config = dict(
    n_kv_head=1,
    head_dim=64,
    d_mlp=3200,
    norm_eps=1e-05,
    bias='none',
    init_std_o=0.0,
    init_std_up=0.0174,
    optimizer='adamw',
    beta2=0.99,
    decay_fraction=0.902,
    batch_tokens=[65536, 131072, 196608],
    seq_len=1024,
    dataset='wikipedia_en',
)
MLP neurons of a small language model. Each row is named by its layer, matrix (down: output weights) and neuron, and shows model dimensions 64-127. Each number is 200 + 40 x the weight over its row's rms, rounded and kept within 0 to 999.
Before each neuron's rows is what it responds to, as a language model described it from the Wikipedia text at the highest values.

Responds to: Numbers in tables and dates
L3.down1337,219,303,224,213,196,172,211,247,278,139,206,146,196,238,367,200,165,233,227,214,150,140,261,100,180,168,235,193,176,171,173,176,207,204,162,167,201,241,207,201,199,155,163,194,241,165,184,124,205,137,202,223,195,146,235,184,146,141,202,201,218,224,204,227

Responds to: Mid-name pieces and initials
L3.down2935,204,217,186,193,173,194,202,179,199,200,192,199,190,245,143,174,180,180,170,174,233,184,187,265,141,269,214,268,188,220,177,192,152,217,129,255,149,209,223,178,225,156,175,222,203,276,191,133,196,197,268,204,113,196,186,219,172,144,207,219,222,223,221,106

Responds to: Birth dates, word fragments
L4.down429,222,202,223,130,226,159,199,174,208,237,234,217,201,135,258,236,151,158,257,145,183,218,229,279,182,256,256,168,265,244,172,242,191,183,178,240,252,178,192,158,182,210,176,130,196,234,232,284,194,220,186,197,277,241,174,220,214,239,217,115,151,175,175,220

Responds to: Completing fixed name parts
L4.down2996,208,189,184,273,170,232,279,177,256,221,226,189,261,230,228,117,123,233,183,185,156,200,285,191,216,193,159,231,214,163,242,208,189,272,169,176,97,204,227,196,190,216,226,177,204,215,184,198,175,217,222,212,95,225,179,194,112,198,211,180,166,306,150,180

Responds to: Predictable word continuations
L2.down2828,234,176,167,223,226,213,250,222,194,216,117,250,195,183,172,231,184,205,272,243,212,181,132,234,216,219,152,177,212,229,195,200,208,201,203,267,143,265,217,238,170,134,240,265,220,242,214,226,131,272,266,154,210,200,240,152,268,206,213,218,214,137,235,220

Responds to: Set-phrase and table-header words
L2.down1448,211,193,173,245,199,205,213,241,219,214,190,160,249,176,225,206,221,116,233,179,172,173,204,231,179,168,255,166,211,182,194,200,193,222,226,180,234,199,259,221,201,189,186,270,142,187,183,199,184,204,224,180,166,193,209,161,188,197,207,224,166,141,223,218

Responds to: Set-phrase completion tokens
L3.down2560,219,190,185,191,206,159,229,234,171,211,202,118,179,190,170,174,244,198,213,234,143,227,191,227,184,247,197,193,187,94,210,237,203,232,214,177,220,220,210,206,179,212,217,120,253,250,179,244,196,209,258,128,184,235,274,252,207,245,230,217,195,170,177,199

Responds to: Word-initial subword fragments
L4.down1929,216,197,147,178,298,129,215,196,202,227,209,154,207,178,170,168,221,209,175,141,193,168,264,183,216,213,134,212,228,140,246,191,261,193,238,185,215,204,275,189,281,186,227,162,140,182,172,228,246,124,154,233,179,230,177,139,267,147,203,267,220,160,228,176

Responds to: Year final digits
L3.down475,224,213,227,274,160,180,212,214,192,220,206,122,156,232,258,172,196,216,223,234,195,215,290,211,209,167,264,225,215,204,232,191,208,191,167,223,175,191,247,171,258,122,194,148,141,210,177,194,268,135,272,192,184,241,218,178,180,250,163,170,240,240,213,201

Responds to: Mid-word pieces and table headers
L4.down2834,240,163,192,165,187,166,139,204,192,139,196,242,263,199,233,191,257,183,157,203,186,212,188,144,182,194,222,250,194,181,116,225,214,156,197,236,358,249,163,196,188,249,160,235,190,219,205,172,192,215,136,171,182,186,167,199,180,144,63,128,206,178,237,172

Responds to: Table headers and list items
L2.down1438,222,174,208,175,186,210,174,164,200,166,217,205,152,210,164,208,179,170,178,217,219,178,175,203,180,185,274,218,161,227,246,237,189,180,139,220,226,235,162,226,215,165,240,215,192,180,211,229,257,189,200,198,243,145,131,229,142,179,235,200,242,184,130,201

Responds to: Preposition "in", compound pieces
L3.down298,139,197,179,236,198,215,140,158,209,131,205,209,217,161,142,284,209,227,125,161,181,152,184,153,188,114,242,261,214,194,250,160,248,190,235,218,191,270,175,252,199,170,192,96,193,200,205,174,174,271,186,269,253,263,206,261,181,244,221,120,227,195,133,237

Responds to: First-name final pieces
L4.down1759,100,181,220,111,200,209,220,200,162,268,277,251,212,160,250,173,154,215,122,173,248,193,163,175,205,167,191,140,185,245,111,167,253,194,204,189,219,219,259,163,273,173,213,222,207,222,203,294,202,153,217,199,236,246,204,151,250,150,203,130,155,210,154,195

Responds to: Table row line breaks
L3.down2037,128,160,252,208,289,176,161,210,201,296,228,283,164,235,168,121,224,272,161,238,209,148,168,204,240,226,150,221,186,196,146,197,207,252,212,132,168,167,234,177,192,241,165,287,244,221,187,227,186,174,108,150,201,226,246,216,233,208,178,182,212,158,178,222

Responds to: Table cell value starts
L4.down2945,235,239,206,218,215,218,171,194,228,144,167,169,247,203,126,178,191,277,183,127,179,196,177,144,192,255,178,189,140,171,151,211,120,221,204,244,282,229,168,164,174,190,161,162,213,193,197,265,216,183,221,169,179,165,212,228,204,180,188,225,93,266,181,219

Responds to: Wiki table cells and fragments
L2.down1442,267,194,177,205,127,204,119,201,142,156,278,201,162,192,98,179,215,199,220,176,136,212,268,121,157,230,188,214,173,191,189,214,211,190,199,160,206,134,188,137,230,220,210,178,116,156,177,171,195,217,222,156,191,220,221,170,212,203,146,145,149,204,254,166

Responds to: Dates and attribution cues
L2.down1638,212,187,265,169,181,211,191,204,227,290,179,211,197,174,182,145,216,227,121,177,269,230,252,240,245,215,191,167,196,193,137,215,227,166,182,169,252,138,230,186,173,200,158,169,287,249,151,228,214,270,185,242,222,164,235,306,204,232,262,265,272,222,193,240

Responds to: Word-continuation pieces
L3.down2122,197,200,188,199,169,73,240,178,270,219,177,276,239,203,189,186,214,203,137,237,274,206,180,270,193,199,173,166,154,217,187,133,192,148,228,211,195,187,208,254,171,260,191,205,140,234,171,249,189,175,227,190,130,208,230,274,248,224,188,216,253,228,204,201

Responds to: Word-initial "re" prefix
L3.down406,221,153,166,256,212,200,135,202,171,247,219,269,194,172,179,133,201,287,260,203,195,199,223,249,220,149,126,155,220,234,197,181,237,173,202,224,189,165,157,256,246,111,204,246,253,231,197,178,232,157,145,226,269,189,202,287,191,188,169,174,199,176,227,219

Responds to: Leading digit of numbers
L3.down507,187,242,167,260,168,271,205,201,200,160,208,231,199,172,197,216,68,251,149,192,134,220,177,216,225,133,186,246,152,199,241,192,210,203,180,203,206,222,170,186,216,96,180,165,193,139,230,201,192,185,203,190,203,212,208,201,142,217,224,183,169,177,197,191

Responds to: Mid-word pieces and row-ending line breaks
L4.down1516,211,162,233,231,277,200,96,142,204,205,226,191,119,225,125,256,122,213,92,191,231,195,256,185,225,214,99,237,180,179,277,164,198,241,202,184,215,113,156,141,214,214,198,248,172,238,205,204,149,229,242,220,203,196,186,91,215,182,174,195,130,211,210,202

Responds to: Spatial prepositions after verbs
L2.down378,168,195,217,209,212,191,262,184,247,194,197,259,218,199,159,174,187,231,254,352,169,260,184,239,236,207,185,237,193,174,212,206,198,289,205,244,195,226,209,169,182,205,255,154,193,187,244,191,206,167,166,180,286,214,220,140,252,285,153,173,278,171,121,163

Responds to: Name and color fragments
L2.down1658,207,228,202,177,236,180,245,162,220,275,156,107,212,163,198,217,144,191,209,190,242,135,173,246,254,198,165,219,197,164,169,232,195,111,118,212,209,296,132,198,160,146,211,213,246,239,213,160,195,219,148,160,222,139,196,207,257,215,203,179,245,192,185,197

Responds to: Before a named entity
L3.down1817,208,217,211,179,207,194,211,207,186,216,195,213,183,237,275,138,194,234,189,172,179,229,235,107,214,177,215,222,225,170,139,186,225,154,75,111,223,142,266,187,146,225,231,235,162,233,151,211,204,241,175,278,187,203,227,184,209,186,210,195,167,162,223,190

Responds to: Article-title line breaks and name pieces
L3.down1560,227,199,183,254,200,206,249,182,175,184,271,223,245,173,198,201,232,197,149,144,168,250,239,229,211,182,187,157,226,253,144,230,190,181,199,121,180,222,185,149,175,236,175,222,213,131,191,248,175,206,288,221,107,225,193,256,221,144,174,214,231,168,147,223

Responds to: Article-topic nouns after "the"
L2.down1073,198,202,104,196,189,196,230,239,183,120,133,254,174,207,229,215,211,127,170,235,114,192,217,178,257,239,191,191,210,178,200,216,155,273,268,228,217,227,191,219,212,207,238,224,203,182,229,175,278,241,286,239,189,236,239,171,141,197,160,164,192,151,191,162

Responds to: Table-cell starts, number fragments
L3.down1710,230,152,251,193,211,195,144,149,287,234,198,224,205,201,124,210,219,192,176,192,217,211,256,213,202,253,230,258,208,187,157,210,143,231,133,268,219,168,214,259,147,251,218,142,164,188,222,174,170,201,146,244,255,198,220,254,233,233,171,185,189,196,191,209

Responds to: Numbers, dates and quantities
L4.down2989,261,228,123,106,174,217,175,238,209,224,165,249,235,234,245,212,253,168,289,154,206,217,212,210,205,238,213,200,176,206,242,227,182,238,145,140,244,158,263,216,281,211,210,288,166,168,207,151,218,185,228,231,168,209,114,232,202,200,167,213,224,156,192,184

Responds to: Word-initial prefix fragments
L2.down1870,226,158,201,182,250,203,209,240,181,204,146,168,308,230,239,180,162,224,172,164,242,140,205,245,215,215,229,224,194,218,254,172,221,100,149,181,189,254,219,208,237,151,184,254,222,184,152,227,224,190,184,248,185,316,174,180,214,150,216,204,257,190,180,150

Responds to: Mixed positional tokens
L4.down2501,202,206,210,194,150,171,286,246,232,238,262,193,184,202,188,253,167,237,206,193,231,186,192,269,222,201,239,218,204,233,169,222,181,233,187,149,207,229,159,199,154,209,195,209,237,235,163,179,215,233,252,119,204,272,206,84,169,192,225,243,216,118,239,244

Responds to: Digits in tables and dates
L4.down2302,223,167,199,130,192,186,161,147,192,272,192,227,196,202,198,139,212,178,143,168,186,188,177,208,160,247,212,244,199,271,201,294,195,203,180,143,245,226,284,223,163,173,196,249,229,223,265,172,190,240,295,98,131,195,201,219,189,259,244,180,220,149,109,184

Responds to: Table digits and over
L2.down605,191,206,194,258,175,212,265,200,253,245,180,187,139,107,267,273,197,234,173,247,141,183,184,232,215,215,276,153,250,227,211,177,179,271,223,171,247,227,214,157,154,122,269,128,249,243,206,220,199,173,221,197,217,179,246,171,270,185,226,139,220,127,144,230

Responds to: Word and number continuations
L2.down2153,208,201,265,166,183,214,175,238,144,191,215,215,200,232,204,181,167,246,167,272,178,264,181,253,194,118,226,192,231,124,201,184,153,308,160,152,224,111,208,266,220,152,222,187,217,167,246,163,177,166,191,266,229,135,223,291,129,214,185,159,141,199,189,186

Responds to: Mid-word name fragments
L4.down1559,209,189,65,204,223,203,211,204,227,177,259,189,255,180,204,246,163,220,201,206,228,142,232,222,209,219,215,249,249,195,199,150,157,170,204,210,186,184,235,198,208,214,199,262,206,202,194,230,171,199,140,199,146,139,164,234,195,152,154,199,255,186,215,186